config = dict(
    n_head=6,
    head_dim=32,
    d_mlp=768,
    norm='layernorm',
    norm_eps=1e-05,
    bias='all',
    parallel_block=True,
    init_std_o=0.049,
    optimizer='adamw',
    lr=0.00298,
    lr_head=0.00595,
    schedule='wsd',
    decay_fraction=1.0,
    decay_shape='linear',
    doc_mask=True,
)
MLP neurons of a small language model. Each row is named by its layer, matrix (up: input weights; down: output weights) and neuron, and shows model dimensions 48-175. Each number is 128 + 32 x the weight over its row's rms, rounded and kept within 0 to 255. Numbers have three digits each.
Before each neuron's rows, "fires after" lists the tokens most often just before its 100 highest values on Wikipedia text that the model never trained on.

fires after: "s", "il", " ", "ab"
L6.up243:082102105140200135144119132149155106166160154143145145149142115125053148120156129112135162120149092119160165156164131123115161084120143167104109105154131139163148115147099060097131122156138111148149153122153118137104082112133089079134114147122097114129113139128143117079135123121082122139178104165133085152151200105088101132102139139171115131187189079142156160101139170164153087150127
L6.down243:149064105107115097109083125159138133085098116134131131089118137167161151232153146154092177153108119100129116102168085102161095079151103090105110212140116084127144100131132169114114156092114144191130102086154160116160184097083213149141123137100088167130205197129083172149135122081171093155129142158121156153108116169133171132096060138146136075132182173118147094152105058109120203133108

fires after: "or", " close", "er", "ttle", "ju", " the"
L4.up744:157080149144145134127118119048187155094145097071146138121072102099114159136109184150097104142206155103175188121137136116104136134178136115124186146125117118116153170081144131167131125150107131157103153055126100103138087131151120088168154077143109124135176142118198094135105141097134084128105144162098130176109122205096113148091141121076105099090127095127122150101144097116226102119131
L4.down744:131147168154116129127121094132103131141147160058091137178131098128171115136128087166121106082108163089124121162105053183121122109103060156106122191102191146099150151116173130146119137126178121107074104071114136172115124114116123071089124123140076202126106143051108145121157082043098171137115068136179130115131170093147155098147118066123202106150119091091158071161105138139139109201151

fires after: " He", " Ro", "ra", " De", "tro"
L4.up660:155124138075064077120087135124124152092124116108150119113136128137082138154168152132138113126112129166141126173156111148097162141168084142144159088149098189138167176140200114152132173124131170138128093086165136116055132143128046101084116091162121153142130170115084102105102177075151094117067154109121125146101091192143066119059126117072146166105144185148100105118167096090110126030122
L4.down660:175115166127110155153130157132109073166122160116102132102108077064126089046068140155160161106119123178083125056133170085148111149117106140139111175103105102141086100149092103106157049142170128152140199108083183194145132123117139107179202093194163159151142086159137064099102111118185130093119117131151118096112066102092149127140143099174124154151163123102141140098161122138100152164082

fires after: "ri", " bo", "li", " Li", " co"
L4.up433:096127156064142116168118177160103142135111087137155138110155057067101141134143115124154134075116101075064062145089148124152130168132085143173121106123148146071165153099165107110149122139098087185159119140119138171197116142134173157176110058158191139202112141123084164146104134122139206111119118116152177200122132102149112119165072093151134126162108112129135121086177112135117117124149
L4.down433:152103143137169180116126094132203124130097126132109169060133124129135165125168154136110108153201079124183125154122151105152108142127086128129161155136144159125121170161156144164088164046124101094059105040116142141119118171094130086084096096140096148112065088202073013081192088091132203118150141156118070062114121103117104142110130154124145143167150117116140124176104178141114117137098

fires after: "e", " pro", " Do", " co", "co", " Co"
L4.up321:054144187178120148120073145143106116084103118114135138114110095164147160173172081092123169173136122130045106211110121088099121184160073126171120120140171125144160139096126100183092121154106152203089088144111082119118097134142105088168141173141116184136127159119118142195063126105150114122116166087045159139144092130120145174146113124093182122127141083156117128103156107141136121098159
L4.down321:185195110158147136067135147185120140183161111093124119111153120114142161135128165146177185117112100132113189137075166174118176077071137100123139117134141123146130107220134128111197096123165164166157215158076121115137154102112155123078129109160136103116151126181157088122080118153118131100150145082147135079122097113112124099156141173098121120124117051110091079151077093122088161134102

fires after: ",", "-", " in", "|", " and", "---|---|---|---|"
L4.up664:123066165144205127163078111122095135200069142119185151150103124114120165099141111086129108112149142156081154189144107089140125183126129113148161156197146162120138119108114104145131151117125145112133119101101136089115138174134158115111076131100224137150159088149134146140109122093160112082055159093100096111091117134139151101152091118064138057126153195129114171089155057122169134151128
L4.down664:171107087148103099143116141090096155172088197139138193092126107115127106123102141163105074157147132088157144140118148114205121108147124160116143156094123205099049112108064164126172153103063175148099132132156156094056096199161204124169043142102159126140120079140152112124114154109123171134070113092168107153105081122155127163164100159101133085124157100097076126157088085113143151108139

fires after: " the", " in", "|", " of", ",", "°"
L4.up717:135046103169096142141125145169168155121151146188150123115152125105104096091145086150117111121093142146091117202154131089097138074144143117109146125151160129091105109049107022158118099134157106107124059143125113104151163104127084159092109087144136160181118110127185127132140167138138099124117083122147143199167082099130106097099124118136179113189115196209105116160121149076147151096158
L4.down717:170145155114111109098165182149131121172123137042181080139116155103143140098104121118130166149140127095114141123145117102160112128143127134163142105139185124108163131086086141132090094159148134117119160150168133142080140148169160101135103069109087152122149188118116116133117125084157095106130112052114055133140115143155097136121065076175144171123161203178109137144114127164145116131165

fires after: " |", " I", " P"
L6.up710:135092144120133097127098201110076170110190118116110065138117154089141131135155096118154123106154139118090135175084107118145136131118075089146154174145167145168182098049075147128116174172141075136123116110098166135149157141181144199141087179095166110102104150108221168124128116126187174128050142113097127106089107127056097104160095152151131095143115137160140123165175103170171205101131
L6.down710:104133075124092169134131121153179128099096117108173142187077147160060165161122170135086155120174126104125119148105146202115148151122136175149069135152129145090126095105138121159147107138122165123098160178089099091098197124108173148184075152095112096112128170140126069151083138098135103163129127161136126141067190120131111150114089101125133119110156154183094144110161150157136089104178

fires after: "er", " in", "now", "or", "ur", "and"
L4.up252:101040134151136058196142097091183147104136134152162125131124093089106130099131109181162114124152097119153146162162101120143074163094125140152154170146193149091133136100141092087098138197134169163097123113093139175184114122107102173141126133172153185113171107137113104136113119026160098136129137165129143155143189099098132101130068142115125157079108088113152151102104057129167120100144
L4.down252:142146082108091155127072110136057079140098133137086140168129172130097195133102173185129170121125103126133092109091089107176113182102144109070122074115085109107172117114140204156102158141106153136188076134187086088104109121093042098103121119166122118133129151114081123143078138167166174148111114081134160055116117146134167094113106127139184146122100159149125146110145070103077154176096

fires after: " |", " ", " de", " P", "-"
L6.up604:116132145153117092134113117138099098126104107123123091126107130090137160096116073091220151112127136170122135185155115117094112146171121148149175143078128124170105126124089148158116132137137110133177094115131151094129197099142095113126121118136142221141113130104118127154120077107108131134088093159114153137125078163062093134193086139102167146168186139177140131111135090192116184026134
L6.down604:073157155171115154158112122143133107141149147107173101203142163150146150086171154180178107110150113093102168116199135073117160141086085161144140134156113191096132096102162097120199100075082153157107139147128089080178133146114133136104137119129165138174076205114147128083112128150182100135113064111154137189149115149143153166070152100129106113086101140063061136138155137155132156139096

fires after: " re", " ", " Re"
L6.up260:166071169109109062130158100120090121170114158160133160071105141168120170159067122116169130055137131139149183151171075154113155149098116131159099150175148116144079107133146105158088166084116161115141138160115112097088169137095136142170136181111182116175109108135168180101116098117158112104120175107136111067114211112042099157173145125086149106112185152119106197136142120182191197161115
L6.down260:105166090134112129119121154090079049129206090165088100134109172158181121181083106116127157135122089133143154163155144074148118134127163102191128114115129093112188123137169111126111142127151181150147149055136196137112132096120175139190114127151155100104144131126134180109116160108152150101107088089144118049113090167132177134149161085129149088099070125171101125181133074153103189150103

fires after: " pro", " co", " con", "ec", "cu", " di"
L4.up514:082133180113101120093150162163143129139049175104118089158160111114110136121095154148134145111142134070104076122123113106097115150161138103127162118131153173073172165067099177166107135176116092131162127130047170131093053141137148117137098174146196145115188172138131139201102116098145132060132149086156087134161083131148153143172117128078172109142118144159125148098152191152103130149153
L4.down514:087062166193160142110165154147116136093117103122125186119114129122143133151184120067166106163119139128156193163110104122101212111104123210133194139074117069175151123090117075154111136082143122091103149144126175125100142156118101102110142126192096152112131109167123125128115091173112071141131149127186109100077092204073210083100086147156106168121085158121100058052109127124089145130094

fires after: " re", " ", " pro", " de"
L6.up126:082126134109135077088105137105102118175070179185137140120125169119096133106059110108139131099083191123107094108169053110135128128166067146171112129128148201115118129105099144196131162084131139117123090149129077155151175133156124170113121099165148160185147117138145147159107092133167097093135161154073161105100143125170139106175104082127178078104139187103107211125177143163152079134113
L6.down126:188136112134102093116103187140069082061148096157127157092098132164114151170139135161101162139098103115109116140128165123120173181123145110062072195102117058116115195108116136055105131156077135121144125139133053121173165104133153116140107069107089128119076099089132141153119180147162120165094207109164141186118073138130124139146133134145106083133124140123189158140165155090130117165195

fires after: ",", "th", " North", " East", " West", "A"
L4.up398:136121093124161137105114143121139151152108106099206122165131116140143176090156178154114055112072171105141160137115077110117108168091075124081182164112136117144192192084072143125138153147107166120151058104124155099090180162135143084122103124068195183135119132155176126146128193129207158103109102109116131157126092153104098171086121137118091132160107176185110145089124111087144127119153
L4.down398:098101113105120089151129112144123080170095137117176165158121191032177097172166131108126145105157133152193142142115134123122064132180059132148168115117059085146140088104150088090153151117128144110074076121094165161154162103133163068178150156169115130119103085127159158144167147057122148104116124110094076132086173122133128112171142123124147079089091132125165121160149109137164139173169

fires after: " ", "ch", "c", "th", "w", "y"
L6.up467:140128083122139076114094082083204129107084095118133165099112101142101117105221145116175116079141183181135165113130094101130089141178112125106132104131149160123101137097187144097081147115126151176073059074095177158109176119077110105130084136143164138109107121149185133088116122114182142135189158149128128126099133132148137184132139158111123123135146100102130145140131132120153141123152
L6.down467:137117091141184147102161102139109115135157121143128072119157179133132148175114145153093156102071051124149142117132156071173126112145108126104134155173128112190131153184143145131145087073115106125096158127136124081181181116165132118154107078088147097174115105126120135089134131064088094164189045169145092119105163171128156095089102158152104107130093138173101121083134139075108111129087

fires after: " ", "s", " a", " ("
L4.up240:140127160161170195113107089138142158135121159194156175178160102120082156110131120143174119141112137131168163094131092172128162157133187107106142116136125158132149125126146106120161147124122105121151161050111178149144076136121106142113129146096151141085130130156160083145126115141164189151143089113123161113099112141091081132105092097102065144183176089144040133094132153136132098059138
L4.down240:141119090121148114106125136130148137121106105122138168133172173169179135107158127122152189156062072077161114130088164093145109131148134138185197203050158107162066151119059081148140070054112080167110105120138127144143181175144119114173085161143123119157111144122121113147098169138093122147108170102143163171108141125117094131081084136142131148159134151200136160151083160103151154162134

fires after: " ", " w", "w", "n", " st", " I"
L6.up63:128093121124194119113138129181181105093120154103161146145132108083099113115148137107132117164201127164127171151135114114145096133148090170149092087143181121144091136107137097091076106164041135147129138105097111073122103111106140107123091151145157191095122161093178139165156165186148203129142136138095183105120153104118133185152120108104133135071117110110126149148165152122161125062199
L6.down63:127097145141174106148096105120114184144096154076212142115124146018126154113087141140149131134036185194154101118127123113120139087177103084112172124115161136169132169143125117118131093093119135124141096158139169158085157115094120140114126136153162115164139108124068115089137137058117153177108078100079091090102064073207143102090156154184114087113095120158096144105105097112144107116144

fires after: "|", "-", " 19", " Ad", " in", " co"
L4.up595:069077171141134071137158094097147113161082085096122025112126116124160134101128161112115183115089134084084118117176117098144168074134170127109109091166181143112188172110144177145116137162111127133157116153123120124121168120132082176135098105167138137178140155139117201150070156101160123121097137140131135055146118117166133098185110122081144108222202184133101117169169103139165168129155
L4.down595:130079104147180116125127112088166140146140149130154117074117175119132097109127137082139169124180118092123069126132097111130124122168113208109122155123125084150099182123151095136096135087140101175167116134121083142146128148166135083174092114123135168086087129122187137097138146132144064087115077091156155098091124101144106108170078130169128086140128139181169147215129157156098126112138

fires after: " W", " w", " f", " F", "f", " He"
L6.up73:173118168157112162122138107132131032111179149091135135102153086137118138178158166115123135088169152075128097132085099099118124083182082076153126149182141132112120221069114115127122124137156162101186163138079100091082114146138079084165095127111132168124136154105131151121146180154186113147115165166171165122132183142087087133137142115081169111196132102143136147109143147139145179143168
L6.down73:132143141113147135168112144101125091064143100129145115136159173086134109106125071172141107118123093116142128157180128105115123137126139199108132162147170150148120160147104165141217101127108132153147099159168096120145128096155099126113128131148125167137165072115123125149163076179155096152040115133178111097165119072139119169076136144136133120118136164138139146069136117159166082143116

fires after: " F", " co", " f", " Pro", " mo"
L4.up608:161119084137116154133103167096131124113143097141135115142094127032145151158121072163100152089119107127182110165159151119127095103180120142144115194118131106114128128102091130101196136141111087147198077141111074152082110092163115122130123089133072165154112166171165186188094196117129135047056132139109227083097114189153126164150092111143141124138149133146138138123145143134150131073175
L4.down608:144147126082119210097176159111123163139142057103069062144156095148127197143079152125123097144128134109110172127112152164067165104157121100162094116142176101141161137144127163092119129146168078123136190121147041135121110141046088131102070100086150152076162161122109083102086122187115123128153105138177142158111164133077133124091113129125088162095157185063130136137151179180133171186062

fires after: "ar", "man", "er", "ri", "ba", "ur"
L4.up453:134129141056119084149111163128149155126100122147076067147140115165104123140161090126130140087155131096114111129095164142126124056123158101093147179102181112124144129127163040130124150169137089152141136112145123110109141066114129169181094111126151146126193128086128145158120114069109172155147115194122166177143158112032135200142054106150120169122093158109103156080189086149136130084124
L4.down453:158105099082133123198080138094145090094124075144132209108176144132084113136094143127094133184118139182172126159179105092125076160176132193087118175143138129131206162149092144129125103133121169118143127110092165131147133186124069139172135066134201115125082103109123078107131158118139150154157113139156098120132107147125087128068139117119149158137156105149105122137108134154165156139126

fires after: " S", " C", "s", " T", " m", " M"
L4.up659:110122155163134107084111130086128116147156153125170178140125205104106078092148097116116144071186169163134116157091036140110110127074095098078086140148128179078125085116115097117128151187119119113103067104125143082081107072125155138129141105111132150103139131117184156142143086131162120140110103148168160127175128131130134179087125125133169087165143106145128133134141146177176167119176
L4.down659:101098111145081106115178111143082094105170073144081167087166174084154127126157064149126124105139095103134108108153142096170143071160175102103165118124138121162140110069138106114114149162071175112087141153158211132119168076127130094137075111178103081087120120132164203108161182138109137145152096159139129124124102161144166157157130108101130121066075194154148182172132124142137106106163

fires after: " W", "th", "w", " Th", " we", " B"
L6.up289:149080156125187126111080135162123186115189156159166115162131120138136135060159131170125121065159128081119138142144108094105113137136071152159160169152242085163138195076145104159094110147077154086131111111125194146092136063101094084138125111126141155132109134147140164150105165121145138159148156078138130119115134071087121148133175085070058096127132180149160175132183129137115117085196
L6.down289:076131070110110076124168138110134099111158107139095086089101157153131135135152107134101133096188099125095141069150143130149141114103138090147160139143076126140100118101099156100109106140107147132073162156171128163142052082108197116074124116149094117137167134191106124194111144137158156181142142163138112185146120130152096126140114115111155202038100170176146067128140116121178142155116

fires after: " f", "f", " F", " |"
L6.up43:122119171107131114112117216208157113092151118135149081062120116076087118141155089149140084156176087106129093161071158121143127147088098158120112113140178125170108078074109093146108162097138106125143148128154168095099163137122145151125125127186174081138119115148159169173069141038126151125083182133088191139117156155151105079124147143133096117089125091115155160126150129168190153129142
L6.down43:178143053116094094137121114198123164087136123111155117152100154128105191226128141069131102078162167172111128146110081081114208122105114134143136110129159103078146120165198097078140131109145146097165129098113095127126097114088104116128195139077126192113091133110100102086190131124121161115171087108133079116126110150085121103130088121158121094125106158124069100134124144155136173175134

fires after: "s", " w", " W", " S", "w", "W"
L4.up526:108137119068147081152187144163112076153156164203129151114154143103113155055105172121119182100112168136152119144178083092112137148136116100152122093116198107069141140116137122131073125150147167142116089098088155137140113082139102100114119073091115127112139102162145129100100053134096118153164105122218116137127105091108095150156133041087091161146129171151095140102209130160136158040157
L4.down526:087098097135119201129183079127154150097150116133099123173078128098185081118126110144122113186145112131098137126130151171139102121173144179135103158086103181172129136087106170128163168186107152088181159139129121073103111133113035184154157148137131103168137044117122094137147145079113130159143111129112185168125131155092157141131149159070188130122144086121120086116084102095089057136143

fires after: " so", " co", " E", " De", " I", " So"
L4.up243:104117161185117112124138160133058161104091130102086106152085104139158126130106117144169122119142151131109102136124145057121137115167117161132155109121100133199228156084135148112149130175092072128133122138112128164120112164178097158089115130119071100189119158108145133156118135115185154103076166113154095121084142155159117138200090126098172085186168119175155123108142162152169118080175
L4.down243:115126120108153173149108113149127147113089129129078102142093143079093154128105141128163149096090160086111155144192063124113095113120114196148128197143120110085092074155127085091106085112110125134134122102170164139132163118145148124153104154128109169106142157155158074123160155124175107137085084160183137138153107194139128036142167119199154112083149070154174126130099105142166071149144

fires after: "li", "ra", "il", " Li", "min", " Ra"
L4.up354:067104167110147116158125128200189107147100126096122150137141118151060117074121187175121120052095090143117089137158112132157137165157201108128120119108136138100161125156145110128114150173075068173092166128123098210127107126106130107166100080160166137162200077150097132131112145113126073099127100196181136154157195153097112104126096140160153100166126138153149167087192135095112112150125
L4.down354:137149174116170183061072105124161132176143117119126137193129142148091163092126114135145148102126089186066125064141106094154164185120144145142102134108082105130095123119119156141190148158095145110130152166133127170145174114164185067152137075185135061142116106173170153103132125107111147098191163210077113142137138136108188140157140114179101145166116125086138133064110077105098081136105

fires after: " p", " P", "ad", "p"
L6.up101:131106123140151105109126125149135128157102188124110153094136139098116067109137115092233116093139217130132129140065135091169111114141181073099148148118112137192123133113154128154044121116115086114151191180102085087183120126170097148105137145140110175136141156162082125085130154069159149115144118134145115142187120156160170147117090125169096121097154077149056134105080106204157101181114
L6.down101:182089132145072072119158125178116118157123133096133126083143176110137131120075088182117123142164129146142130143175142162182143096113120127135081152152171102157176133129140107105128140097153135138064066162104155131068135148154119082080120127130116143101120121194129155147132064183127091159098081083081100128155120118126091159120203138100116082073157159121174096170103141138093158080138

fires after: "s", "°", " dis", "-"
L4.up220:095133143151157102159194091155126084161122173153142152172121118116158103097107107092203103139183101190132157127111116121136178120063090103115186144133140176129194098187117105129086151110106067128074198126088125140131073108094145121113097169140129137161097133169151118113102139148159177113133194096168182150134190162111096147122140150081107123076194138155147174134143145126170142177120
L4.down220:141113128132091159091170105097133133111085129139127130171159158127130123142115124127089126088156127110161104081086123113116144117176126106136147154108066035116098236107158115171155130139127111153110097136063139122078127102158072142128180123159103173127147114117067099105106107105029121083160124166118130172148152060168177165155162109133114122134173146127127150082075121132167193123138

fires after: "th", "te", "ly", "le", " Mc"
L4.up395:098108182136119109078106072111123134139105176154166112140082158100137141157162186129133124101149163124167111129117152097060139125084034108149144144112117125150156153090088130112102209146072178116075134060103113156110174147107093097151144119140115161094117091129165103113096094096149142139135110090114136128186168144182103140138123098111117165086132148110091147173151130160134134087124
L4.down395:146053168177145082168143161162126117198142155154110134173084115121127103115163123116131150091142123112133149119126177075111061146086164139136151169169183106095099153114091141172117063122118120071128128123150133130152098132097137136132179131188126134058133118112114106072152099079075115092127156125129060078197090181124156142124093071145111101102198105138131162124128154121134116142156

fires after: "s", " S", "y", "S", "al", " ex"
L6.up673:088083137188124096084111116138122136132096153121178129148129166107077095109168092136147088104107144146176162114095091125138066112086120145087135116147150145139134155149123110145100147154136149077117075176146156175093140147111130069076118134148142205143161136145059084086137155089174037106116085153124091137159127145168112153087103110129120102158173163125115130180149113154129139086096
L6.down673:065098129149091110113076102121096166070177186171126121166114139133091159150076158135107092112133133085140100145136130143107107120158111110113185111104122143099099098126117156155121148141154102146105093057109194112138097131173081125110120143176113048139180159165148113156139128132145125181166086112242120098141133170042090116117157169136076090160130151124185148146151152102128144139119

fires after: " p", "p", "P", " event", " con", "ri"
L6.up378:157128195132112096153158176172147136128101160138142110144097113084120113134146120161120121064176132169076058159044157125192099109128120144076138137128117121086139133141177042132052148099108126193139165143100141112183068101153118096161133154148133150152126122073130142125078186112179098157137117122133101131123104168126141171137096200151139064149141085114091084105155156150132112148105
L6.down378:148148134131151084162156070132158079111143108123154124111152133146089142137081122102090119163121059157186117108139097142131102111133170160135157071125138187162144198145109121159179152112133101120127170071102078113100128138131120171123145109226142067152109153141145103122158112138134115132164126161138138171109143116092132173137161112057104170132079128142131107111146070128138150052117

fires after: "s", " in", "y", " be", " \""
L4.up100:137149140134105118136134117068181113199119162128166162113120137131121145087159121091142044144173242201132118182106141107114054119094091137158146145140133154125122128061136082123141117149166133163123133103118106088117088130125142135116132145131175098101130180104179121106107090101137098139100147088101130166106104145148116127164131098100146116090141205126118174114155130155154134112100
L4.down100:118162158100155108126179167151140140095135180114152104148139144146112140146092115127128108208084118090139079106161190193095182146143084171131153119142154089143074115130153148082141088039127120183088071048129187119100144159136101153113174111129167132130093205148062093119127095174119131179137121112098124122168140126082101127096136158118129125153152159178117107116108101079160161105154

fires after: " de", " De", " re", " St", " Re", " st"
L6.up421:102130116111141095155171057103078162152134180116161147079084186053150201132114118192145132179150126114130129116117091119120098108111089134165174183143145136137092173124052081130122128129046121130141097128144134162087129094114116147107132146143152165169124181156143157195105114105125139125127172132069116102115141170151085133186101130105084068109167136155107165168152127128142157142131
L6.down421:132112127102045156158136144100148148110111089172100121170109130113121126077085105138080092136141139129102209162157142142103100152110139150138184110191148113159122128106113151156154173130158153115141132143111063148165145126136090121074105088104118088120181120137079164128160120150157151111129149145083103124123143139127157102097074203093106192124109167134178152102155081150087081172095

fires after: " on", " con", "On", "re", " pre"
L4.up146:061096174140183127142158092086156068129116140173084118127070091110124148096103140127125182067100125060163098144138094086110158186153118142157190147126127178070150102166136098126178118103070133123136103155103158136127128108100075147130103092152124136174190091140176161174052125142121108132103128101129173159167080137142128109177126112096135094148152142148090219134140118113174145127198
L4.down146:174068079141150078146134124094097079163150142165110130096100145122144118218152162093117160131156138124102080147132098119119070197102135103033117153104074098112097114111143115145140161138152172190068147116159130085129158086142156101187147106184067100160135122167158141153054143108161132111143181159107130109190097139192126103157157110092137208116091131162089170112111112119147125194114

fires after: " re", "re", "li", " Li", " finish", " gr"
L4.up541:066079135115137110168175129164140108137086138169093171141193100121112120123104147158107184094128128123096074145110092145129122129078144071109078106129124138132157096151114142118056129160146099178152163118051124127129161084084124157125106150169157187162144143129136161132143104111191132076116124134120160214105134190136129158136101091044168118153135095122102116097142094170144097168103
L4.down541:131158116208113225104104110135120131125111200134156154103140171106129125197140156093123098155086078148185120119104153152117103090164131160126138138148114115102075083131116103082122153178143111125119056111125099146124232121124155103171097122093172187153161118125143098132068161175147148170167130201091123162169126084092111118139127087064100097131174123116100083160144152126097159123146

fires after: "ru", " co", " E", "ri", "l", "re"
L4.up195:152087134094117140185090153134090102133125207102149127101146076143122118118107192124146166162139135130075084130093136053126159111135115141162125132128123185086124100132106080121085147149115151208144159154119084096080114077084077123147173120153143161099161087098174100186082098092126135127105157100114107099103141141130125154133072101063180060128135171124101110115174139107124113129176
L4.down195:142195051101166143124161139124083180118097139110158121178066140135165139149141135089119138097158121134111173105129126115113081152071128118156123157140132156122118120129085160110131124121155144115129106147140149148081134096099116103121126165099158137097110107100128121146174206160115115104131108205111159127093153170124083101147095127181146150116166120108130140230123064084106094136134

fires after: ".", "if", "ul", "d", "va", " part"
L6.up231:098107254140155158160130161150101143165108194056148085145106105130136102096177184082149070138165155150092170125074094110123170103105091075124174118127117144110120162122194139173099126121127128235141148155138108101152073162145122169144076158151180085124115161130123202114144087070168175115111124111077135113103132128115140078128111133149133127104148081127115096081154112160107145142091
L6.down231:131099147128132082154153169120202100122122158173136129143183154072106190158159099152205128111153093130106110112149098155134119134157164153091163156156134136125147154116093129115157184202144172092121124140116133116131084151162101129126169155101148131082072165107123150118147108206117058160131135142120196155111090089093101107118127147075067075146146068077153060117088110114162075188067

fires after: "in", "d", "°", "s", "il", "all"
L4.up247:111123060122168092120143076131167090151183144150133176124168134135113103101114123119165116161132164179131146117122105111110106132124128162077153095134120153203169102096198112134100116168139108159119131065081140118120135126118138127136143154182123181120116125172165141122111172091087141094085155101106107108157119123128145093071128118127082067142190166183117133067106092119139133152091
L4.down247:167130139128192176080104089150129131147085134140190114139120098067094165160110146124130127086115136140124105100143192156147077145148089065160116104078147145168180131160126125123123177100113111131189139155122100133136052174133070165165176128092132121162187108066073159126121121128145134174146117185080134140075140108144062105132119164115121138136090067128089106101115161159100107090109

fires after: " ", " E", "mu", " I", " su", ","
L6.up447:104131136194098110141090143166098149150053129069149068123153139127103099138179149062164122115135132198085117167084134101115104081174110128087113129118184125163139144125140122122113128182124060140108114082106154097172176121077174191063125163105148185156141150139146120159149092119117146107100170149097118127144217129080111157135134129125181067093152153112122148119138127129162119119085
L6.down447:148089079157115107189165096104118109137138096127150093115108107058169123115103145165149169077136201102110095116167148162125149137099100134112018132104107134144143130148121151125124112152154142077150107168122099089092124161119063150122158146143081116163116098103158182146134128093153107143170188100136198174136097115171129175114159140105107154130071123183180161086132120098101135123211

fires after: "th", " Go", "go", " A", "ho", " East"
L4.up103:127100084132138140129144124187145168137150079146109150139088136058101126086148107081123128092167213089120144129159117126085136162172128154163105141140133104154113095095099066135117132210121143145162064096059132167115200122069094124131159122155117144131064153138176117170135217154175170144109111100097152156161102113111133157134108117137126112169094138139104211126150115110144114076179
L4.down103:105083106096162099106109154149094144135135135139150159074137128115097119146096092078137156178158152043148132099116134144107090178163103145101129113108101138137170098131148204056127131112104095136111136209107123122130161126097146127186141117159114120169112171079105114121170137084040131148171116145090143080135102144092147102140140119138088108091092076174152108140070091135107071088136

fires after: "s", "°", "al", "l"
L4.up58:127130137116120100211174099155126126115080135144110201166134136093065150091129109152152149108156136153103133134110183124096116122096098092138148124149148075136160114111151109101124217189115156102102125128102119156122082103106107104144145096138161214135129138143187084103124135158126126116129100151144074139080157138101097173130035162110085147151205120134092127108122085139152095093181
L4.down58:107152080091069151147082139136087133147162134100102137127120144112153197153201145119142144140065166117119177091072119109137176186193130165164131181108146088070089161100151092084145151129104110064087171077089086145148161137106117136151132170173111156133102129117112087142157123139120148114146125141170117124186147078141182066127129143117155087146138126055114089176083130135091131090155

fires after: " open", " take", " remain", " do", " took", " end"
L4.up98:150089186145107108147100104163106113107111175093140051123105143073155149175129109148166140125117126106123079126154142154078101158187108146179111179129175143109137130139125114154163132129118092153128121070078135171097108176094094128165093139123159152159154127091118195131109073106194098104114139071134187140144136130152128142173086135065157090180142106198096195133117140200178141155123
L4.down98:172150137134112175134176058112165096159127073118124096187170067152181105129132138167137157108147147134143127133086182110098181133076144082147138094096141135161146111131079146175158138074129152120128117107115095144092078169161131201195095126102130095126110158136088136153147084052147114097214138040069129147066132104152113166143125120134134108128125092117069118162117140144103156158115

fires after: " re", " ", " in", " In", " su", "-"
L6.up72:093091175099176122114112133147060085157062151168078083156118100066164115120089085162125109091089102179078164168169150107110125121091063137118139122178163149096143126125132117106086192082129113116119117137144115104144152184128126196114157151126148156181107204115117182161167120098192173118119133149106086122126144202162145167139102102072151095114131147098142148146127115141162133075154
L6.down72:093136192078142142133131150174137164104106136147105134134154143140121096109164209128135135142133101110101182157166062120157177073142153128104146103090119105118186141115200107129143135152121137101139095123171085153105138165102109089122139132199120082047188087143109095123174138100063119102190109088187105091108137091103163120143125177133172123147051116140097109082109086092149171166113

fires after: "D", " d", " st", "ist", "er"
L4.up654:110047155186107084143061155132121154138098138086168124181122144117177078181188048159175150141168150165110150107084152171082117073106083159099141112175108134095125119102133126217091134127103131172085103117122141068129108112120154133119073121174140154157099167099149136152131122098145163117078136168080186108093139114054083140093083110113103115122119126141118139191063120149158139062148
L4.down654:143103159089139129094168121114130116194087142169132126129114138123095077131152172160124066130084107148105137151097135159147056138107112140157156103093153084154085111118102053197109158101132143140123143118139127133141153169155097130107162096150055098129100126186162167115149089100127109071160136100099151074153108067089103155141136095099082227109145180172148094089152153204113144069110